Weights of a small GPT-style language model, trained from scratch on English Wikipedia: vocabulary 2048.
MLP neurons of a small language model. Each row is named by its layer, matrix (up: input weights; down: output weights) and neuron, and shows model dimensions 48-143. Each number is 50 + 12 x the weight over its row's rms, rounded and kept within 0 to 99.
After each neuron's rows, "fires before" lists the tokens most often just after its 100 highest values on Wikipedia text that the model never trained on; "fires after" lists the tokens most often just before its 100 highest values on Wikipedia text that the model never trained on.

L2.up255:48 64 41 60 50 52 45 69 61 42 34 73 50 46 56 37 47 60 24 52 45 49 72 38 39 57 35 53 47 56 71 36 47 42 40 56 68 51 46 39 56 43 52 56 43 60 53 66 31 39 59 35 48 41 45 47 62 54 52 40 46 39 26 48 35 60 55 32 38 45 42 51 58 61 47 50 55 47 62 45 70 44 40 37 46 73 70 61 61 46 67 56 42 63 58 42
L2.down255:77 28 66 41 47 39 43 59 45 52 69 43 64 65 38 62 58 51 34 56 59 44 64 58 42 54 46 32 42 37 58 29 42 40 57 60 35 36 71 46 42 34 40 54 52 50 48 48 56 36 42 49 47 42 56 42 42 52 32 32 29 70 52 61 50 41 38 35 40 44 39 45 40 44 57 35 58 45 61 43 45 59 44 66 75 50 32 47 56 53 61 68 62 33 58 52
fires before: "-", "\n", " of", "=", " S"
fires after: "\n", "Species", " =", "s", " the", ")"

L8.up55:76 53 49 64 54 67 43 59 15 41 47 50 44 32 41 52 72 55 47 53 44 62 40 36 64 50 46 53 83 53 65 41 53 44 52 58 42 45 63 46 55 67 53 48 67 36 53 69 32 61 37 44 35 49 56 56 66 71 72 55 62 42 47 41 44 35 34 51 61 49 38 43 31 20 55 57 62 59 46 44 55 35 53 44 56 63 42 55 41 43 58 47 36 52 44 34
L8.down55:55 51 70 62 49 55 47 62 33 51 45 67 49 71 57 54 38 27 56 59 53 45 60 44 33 64 53 56 57 44 53 62 47 51 48 55 39 53 41 60 33 40 49 56 56 58 49 38 47 40 51 50 46 40 21 56 31 43 36 54 47 35 57 80 39 38 45 44 17 30 64 55 51 38 51 55 47 65 53 69 46 36 44 69 66 39 36 51 48 27 78 51 61 65 39 42
fires before: ":", " by", " |", "s"
fires after: "ed", "-", "s", " ", "ted", " |"

L2.up198:55 60 56 54 41 47 52 70 68 44 56 67 50 66 68 24 73 31 54 43 44 43 61 49 38 63 46 44 69 18 53 56 45 45 43 64 42 46 50 44 43 62 51 58 50 48 62 41 53 58 40 59 50 46 38 63 47 64 39 51 41 39 48 28 59 64 50 61 40 48 27 64 38 45 51 39 59 32 58 66 46 42 41 45 39 44 61 68 54 54 60 44 50 62 28 69
L2.down198:48 16 57 53 47 28 43 61 67 33 61 62 51 46 58 55 38 70 37 61 30 66 66 57 58 60 47 38 42 41 49 46 51 69 81 50 43 30 61 39 43 62 58 41 43 45 35 76 55 35 28 29 48 64 64 55 56 60 59 53 57 48 48 74 54 38 32 50 39 45 55 38 42 60 51 30 50 56 44 67 59 46 31 42 48 58 49 43 43 64 42 42 35 50 66 44
fires before: "ing", "tten", "if", "ed", "or", "s"
fires after: " w", " me", " di", " sp", "li"

L8.up217:42 63 56 62 55 51 50 41 63 52 30 66 39 59 40 44 57 75 36 36 32 63 64 34 56 71 57 41 61 46 48 65 46 49 47 51 54 35 59 61 56 65 30 62 61 60 39 44 35 61 61 50 31 49 46 50 40 30 50 42 63 54 38 53 67 43 51 52 55 56 27 72 57 39 66 49 42 53 52 34 75 35 32 31 50 30 44 58 62 62 36 52 43 48 78 44
L8.down217:55 46 48 15 35 48 55 41 62 64 62 48 63 73 71 46 36 45 35 53 72 51 75 61 25 64 68 32 50 49 64 48 61 58 44 65 74 53 45 54 30 40 45 49 53 53 44 56 50 39 35 67 56 49 33 32 56 60 57 22 41 43 45 54 64 46 31 64 69 66 52 45 43 49 69 54 47 58 55 59 46 55 38 52 57 53 35 42 41 53 22 63 56 64 36 59
fires before: " |", ".", "+"
fires after: " |", "y", " ", "s"

L9.up126:43 44 49 73 42 46 53 59 64 54 64 58 48 48 45 49 55 55 51 40 45 49 54 50 43 54 68 44 41 35 45 67 61 58 49 65 54 62 73 26 50 48 59 45 64 37 28 58 39 65 53 71 48 50 60 39 33 70 42 41 71 45 51 36 71 55 33 23 65 44 44 66 11 46 36 38 58 62 41 49 24 59 52 53 65 55 26 49 61 59 55 50 45 57 28 54
L9.down126:53 30 40 48 52 58 26 46 27 33 45 56 66 54 61 36 35 38 46 25 59 75 49 47 36 45 41 55 37 52 53 63 46 61 75 40 62 52 42 64 60 55 57 46 68 60 50 43 60 40 41 54 42 39 54 60 45 18 46 38 39 66 49 78 63 34 45 79 58 42 24 62 54 39 44 51 39 75 26 54 71 51 42 62 65 56 54 56 49 45 62 50 38 38 48 56
fires before: "ed", " by", ":", " of", " |"
fires after: "re", "ed", "t", "ce", "c", " st"

L9.up32:44 34 56 67 58 40 47 48 48 60 41 34 28 70 50 48 34 69 38 41 47 48 50 37 67 76 57 50 54 41 50 48 50 43 41 45 59 57 59 52 60 14 54 46 56 36 50 57 53 61 36 50 56 56 29 57 45 32 78 57 59 74 50 52 57 45 57 58 60 49 65 48 44 32 59 50 76 53 62 36 57 43 59 60 64 47 66 57 61 34 35 37 52 49 72 69
L9.down32:48 28 63 46 55 63 41 56 47 63 60 51 85 48 50 57 35 50 46 54 54 54 52 72 52 57 69 41 68 29 40 43 40 69 40 34 46 50 31 63 49 63 66 76 26 38 34 44 43 38 64 49 37 58 70 62 45 63 28 52 59 49 49 35 57 58 47 71 29 42 37 35 45 44 26 45 56 50 42 63 54 55 39 31 24 49 29 39 49 48 76 62 32 54 42 52
fires before: "\n", "s", "ic", " of"
fires after: ".", "n", "th"

L8.up149:53 41 51 59 62 44 50 60 66 60 33 67 54 51 61 44 44 45 43 54 36 36 43 39 51 37 63 50 45 53 33 58 71 54 62 37 47 37 49 57 63 42 37 48 43 57 32 69 53 67 46 64 55 57 56 59 40 34 53 56 42 48 54 56 46 61 39 55 38 38 51 45 37 65 57 54 31 36 69 71 69 30 82 57 60 43 58 50 59 68 75 52 32 74 51 33
L8.down149:48 26 38 65 53 44 50 47 51 41 65 51 38 60 43 71 54 50 51 55 50 35 56 41 52 68 33 54 33 63 23 47 81 43 44 31 62 54 49 19 71 49 31 52 53 35 66 33 72 24 68 41 40 49 59 50 52 29 51 49 56 48 42 47 69 40 34 78 54 55 48 45 49 44 52 62 42 39 63 39 63 21 46 51 62 53 43 47 63 53 61 72 61 45 76 45
fires before: "\n", "n", " ", "-"
fires after: " ", "|---|---|", "|", "History", " North", "ion"

L8.up113:41 52 66 51 43 31 28 68 45 32 60 71 36 67 45 49 39 33 43 43 41 32 48 42 59 44 59 51 39 40 58 58 68 54 33 52 45 60 55 49 20 44 40 39 73 49 62 71 38 61 59 49 67 63 51 41 40 54 49 58 43 43 43 48 59 53 39 64 48 29 49 35 55 33 51 41 51 70 59 61 31 56 61 50 65 65 58 44 68 48 51 48 54 44 69 65
L8.down113:33 55 64 38 73 45 37 41 77 48 47 52 43 51 49 65 70 42 68 52 47 58 66 29 44 64 48 67 42 43 48 46 44 30 54 56 44 44 37 74 71 41 51 54 34 51 46 40 59 79 58 48 33 73 58 48 46 52 59 40 61 60 45 51 58 62 54 63 18 47 73 52 27 64 53 72 69 57 60 53 52 47 46 39 49 44 46 63 38 64 59 43 55 43 56 45
fires before: "\n", "ip", ":", "ular", "-", "gu"
fires after: "|", " part", "|---|---|", "ub", "un", " Te"

L5.up225:51 36 35 52 53 41 55 57 46 53 36 50 50 70 48 46 61 50 52 58 48 38 57 37 67 45 56 54 55 64 67 55 52 40 50 81 48 57 51 47 56 39 50 52 49 23 51 88 74 36 16 23 55 60 48 43 45 33 67 54 34 52 41 49 54 58 50 33 46 50 61 42 27 22 57 45 51 67 55 42 46 50 41 46 61 59 53 47 47 54 60 30 52 65 50 53
L5.down225:79 51 58 69 60 68 45 68 56 63 44 57 60 65 57 39 37 66 51 45 44 42 29 49 50 64 67 48 55 51 42 54 61 45 28 59 53 47 44 46 48 35 40 44 81 44 42 51 38 28 50 62 58 85 25 53 21 39 54 50 38 55 44 37 54 42 56 34 59 48 33 36 34 55 49 42 48 47 60 36 47 50 37 55 49 43 42 57 68 36 49 22 61 52 57 52
fires before: "\n", "-"
fires after: "."

L9.up196:42 46 53 57 49 45 27 46 48 57 42 25 58 65 39 41 48 33 54 76 75 64 33 61 35 64 38 57 53 28 58 41 30 50 62 51 41 61 68 56 42 65 47 63 64 44 53 67 59 28 52 50 58 31 29 52 50 66 43 65 30 60 39 50 53 59 40 55 53 36 39 60 46 51 53 58 54 62 20 55 36 66 48 40 40 62 63 40 57 64 79 38 44 43 45 55
L9.down196:63 44 47 44 48 52 60 56 52 33 44 43 44 67 44 55 47 39 46 90 38 67 58 20 47 60 42 44 51 39 68 56 65 48 51 79 46 36 27 53 23 49 46 23 46 63 53 43 60 42 66 64 38 51 36 55 67 48 43 60 51 74 74 51 22 62 29 37 34 56 41 44 43 38 61 60 43 45 35 46 52 50 61 63 34 69 37 54 36 43 50 50 60 69 46 35
fires before: "ed", "d", "ing", "or", "s", "e"
fires after: "ce", "di", "c", " h", "re"

L9.up40:18 67 53 77 54 59 64 41 47 44 45 45 35 55 31 64 60 47 38 45 53 66 50 48 49 37 76 45 64 58 62 63 55 34 34 46 50 56 62 48 73 50 50 53 57 66 50 49 45 58 57 57 61 41 53 48 64 50 36 70 32 39 52 14 51 41 58 26 44 69 51 49 33 69 44 76 63 60 35 66 27 37 46 36 51 47 70 46 41 49 73 60 48 34 50 63
L9.down40:73 46 54 49 60 50 69 50 47 44 65 50 60 34 49 64 56 41 60 49 69 64 52 54 45 55 39 63 52 33 37 60 38 46 53 44 36 53 41 54 47 63 44 67 34 38 73 65 42 24 38 37 41 30 53 34 50 50 41 49 73 37 58 69 46 73 53 58 29 62 37 28 58 50 48 41 50 77 51 47 52 49 44 70 48 64 39 32 57 79 33 26 51 32 57 45
fires before: " |", ":", "•", "s", "es"
fires after: " |", "-", "|", "s", " V"

L8.up244:41 46 62 54 49 59 46 42 85 49 42 49 68 48 38 53 68 46 24 43 42 58 52 70 62 37 53 41 41 51 48 50 51 44 51 71 45 64 30 67 48 72 47 56 66 57 65 36 53 41 47 31 49 68 43 45 22 29 66 54 46 60 42 54 41 40 60 49 43 49 27 35 66 44 49 59 52 40 53 37 32 24 54 48 46 35 40 30 43 56 61 41 29 64 57 63
L8.down244:62 78 53 38 37 38 60 53 52 50 29 61 42 37 37 66 33 49 48 44 47 54 55 42 32 47 38 46 34 58 56 56 46 43 30 42 45 82 41 36 39 29 60 49 57 46 49 60 53 53 43 48 57 43 67 39 54 65 41 43 53 38 64 61 48 48 48 38 49 44 61 70 74 21 55 70 30 52 51 55 33 51 59 52 43 53 65 52 40 47 40 35 55 58 43 61
fires before: "t", "ct", "ction", "te", "as", "c"
fires after: "c", "ad", " con", "ri", "er"

L2.up288:46 51 50 63 51 38 55 40 37 73 52 47 34 44 47 59 61 32 61 43 48 46 53 63 27 52 43 42 58 42 71 33 52 67 52 53 22 68 59 43 61 40 49 44 31 33 66 56 44 46 40 16 77 65 72 33 66 32 60 59 60 78 46 36 45 54 63 67 49 56 27 74 71 50 56 45 40 66 45 64 63 21 48 56 56 44 49 52 31 50 50 57 61 37 40 38
L2.down288:52 54 62 50 34 41 52 60 43 70 60 60 55 78 57 59 56 40 51 30 50 34 50 54 30 53 49 57 41 59 47 40 44 57 46 69 58 56 70 41 74 55 55 71 51 62 34 19 33 35 35 39 41 42 61 47 62 53 59 63 21 47 60 37 64 52 54 54 32 42 38 58 51 47 50 50 57 60 24 72 49 49 40 52 62 39 48 68 62 36 48 47 41 55 53 49
fires before: "s", "ed", " the", "at", "th"
fires after: ".", " cl", " Ho", " f", " ", " W"

L9.up469:60 59 58 29 42 34 51 54 69 57 63 49 55 31 51 39 37 53 50 60 35 60 63 42 42 45 29 69 47 70 66 60 58 32 40 57 45 51 60 50 35 53 48 48 65 59 46 56 51 32 53 34 49 44 75 60 58 32 64 44 77 44 52 63 62 39 54 43 59 56 46 51 47 57 46 53 56 55 52 48 44 52 30 43 39 51 48 46 55 25 57 46 53 60 70 69
L9.down469:67 74 50 79 61 59 63 40 59 65 59 63 54 55 51 41 43 51 46 37 45 47 56 48 48 60 60 39 67 62 46 30 53 55 70 49 48 50 42 58 20 62 49 55 39 43 56 59 63 43 49 30 43 52 46 47 52 71 28 60 27 59 59 74 57 61 57 36 31 30 40 48 62 36 53 38 57 41 48 53 62 60 61 64 49 50 45 49 30 49 37 53 53 64 29 68
fires before: "\n", "."
fires after: ".", "\"", " she"

L8.up144:49 38 36 51 65 67 31 38 70 51 60 76 64 50 36 37 54 64 56 51 51 50 56 67 50 50 45 47 58 54 41 69 54 53 50 55 49 39 45 43 60 52 44 39 56 34 45 38 61 39 43 63 75 54 37 51 31 66 49 48 25 47 61 38 60 45 45 30 57 46 33 40 38 60 44 46 72 55 31 71 31 32 65 45 27 45 62 34 63 45 63 43 40 55 34 55
L8.down144:32 37 50 50 46 70 27 51 34 71 50 76 52 64 50 24 44 51 67 50 63 45 53 67 42 77 54 30 54 27 44 32 50 30 42 67 41 46 50 54 74 44 37 60 29 62 51 64 54 31 56 27 46 68 37 53 53 56 38 63 61 51 62 58 51 41 57 57 52 55 69 56 40 41 28 45 39 36 29 59 51 39 37 39 52 41 44 55 64 59 47 41 55 35 39 53
fires before: "ed", "==", "s", "The", "In", "A"
fires after: "\n", "c", "oc", " co", "ce"

L9.up458:33 64 50 58 46 37 39 51 57 58 42 55 51 36 62 57 55 75 57 57 50 41 72 35 49 46 53 71 55 48 38 57 51 48 29 48 79 64 24 54 53 25 38 53 59 21 59 52 69 41 55 60 52 50 37 57 58 58 24 48 53 65 40 63 45 18 34 55 65 42 44 46 47 64 41 57 40 51 47 55 49 68 39 51 70 34 36 49 62 76 69 51 72 30 51 54
L9.down458:54 55 52 53 65 46 73 47 53 49 50 54 48 55 51 34 61 47 62 62 37 52 52 64 32 53 51 61 69 46 52 50 52 33 39 51 50 72 14 53 73 42 56 62 54 34 84 52 42 49 45 49 55 59 52 64 76 37 41 34 48 59 44 43 48 59 56 49 72 67 66 63 43 65 44 49 56 74 51 39 72 26 63 46 42 61 38 48 70 67 43 33 36 53 61 51
fires before: "\n", "-"
fires after: ".", "|", "|---|---|", " f", "al"

L9.up42:37 32 85 67 47 30 40 30 44 55 38 52 46 66 34 69 33 58 53 65 56 52 38 43 27 36 49 54 58 62 71 58 60 44 54 61 58 34 39 38 35 44 43 51 38 49 43 63 53 25 35 28 43 52 33 59 55 57 52 45 42 59 34 44 66 64 46 63 46 39 37 72 47 38 68 47 69 59 42 51 44 46 51 44 69 66 45 55 55 21 65 44 56 26 42 37
L9.down42:59 45 39 48 68 58 55 51 46 38 50 62 45 58 56 60 61 49 37 42 24 56 62 63 38 57 45 61 50 48 57 54 49 51 42 63 62 54 59 63 45 29 68 52 45 51 49 17 36 83 61 28 52 44 49 56 56 61 43 50 45 48 47 42 26 50 54 50 75 46 52 72 55 54 54 51 38 52 36 75 27 37 41 67 44 36 52 42 61 51 66 54 49 37 54 51
fires before: ":", " by", "t", "ed"
fires after: "ed", "-", " ", "en", "re", "und"

L9.up418:55 38 31 52 50 29 43 64 58 61 67 40 51 66 53 42 51 24 43 41 55 45 39 33 49 46 53 68 44 66 52 47 33 44 72 49 41 52 54 58 37 45 50 33 68 43 44 52 46 72 80 77 53 71 63 44 60 37 38 54 52 50 48 39 46 48 49 55 66 54 36 45 31 51 49 27 49 31 54 45 63 56 72 30 65 39 45 38 45 58 51 79 42 42 53 41
L9.down418:44 51 49 42 38 61 46 62 49 53 41 45 60 54 62 61 64 66 52 22 32 70 57 57 59 40 61 40 39 67 66 40 51 62 55 44 35 41 54 33 50 50 46 41 41 73 48 48 45 47 32 27 67 59 44 46 38 19 58 50 61 33 30 57 49 49 62 53 46 61 38 53 38 58 46 74 54 55 58 54 46 74 30 37 59 33 67 54 69 55 35 48 31 35 45 77
fires before: "ation", "al", "y", "able", "ice", "ies"
fires after: "va", " m", " an", "pr", "ist"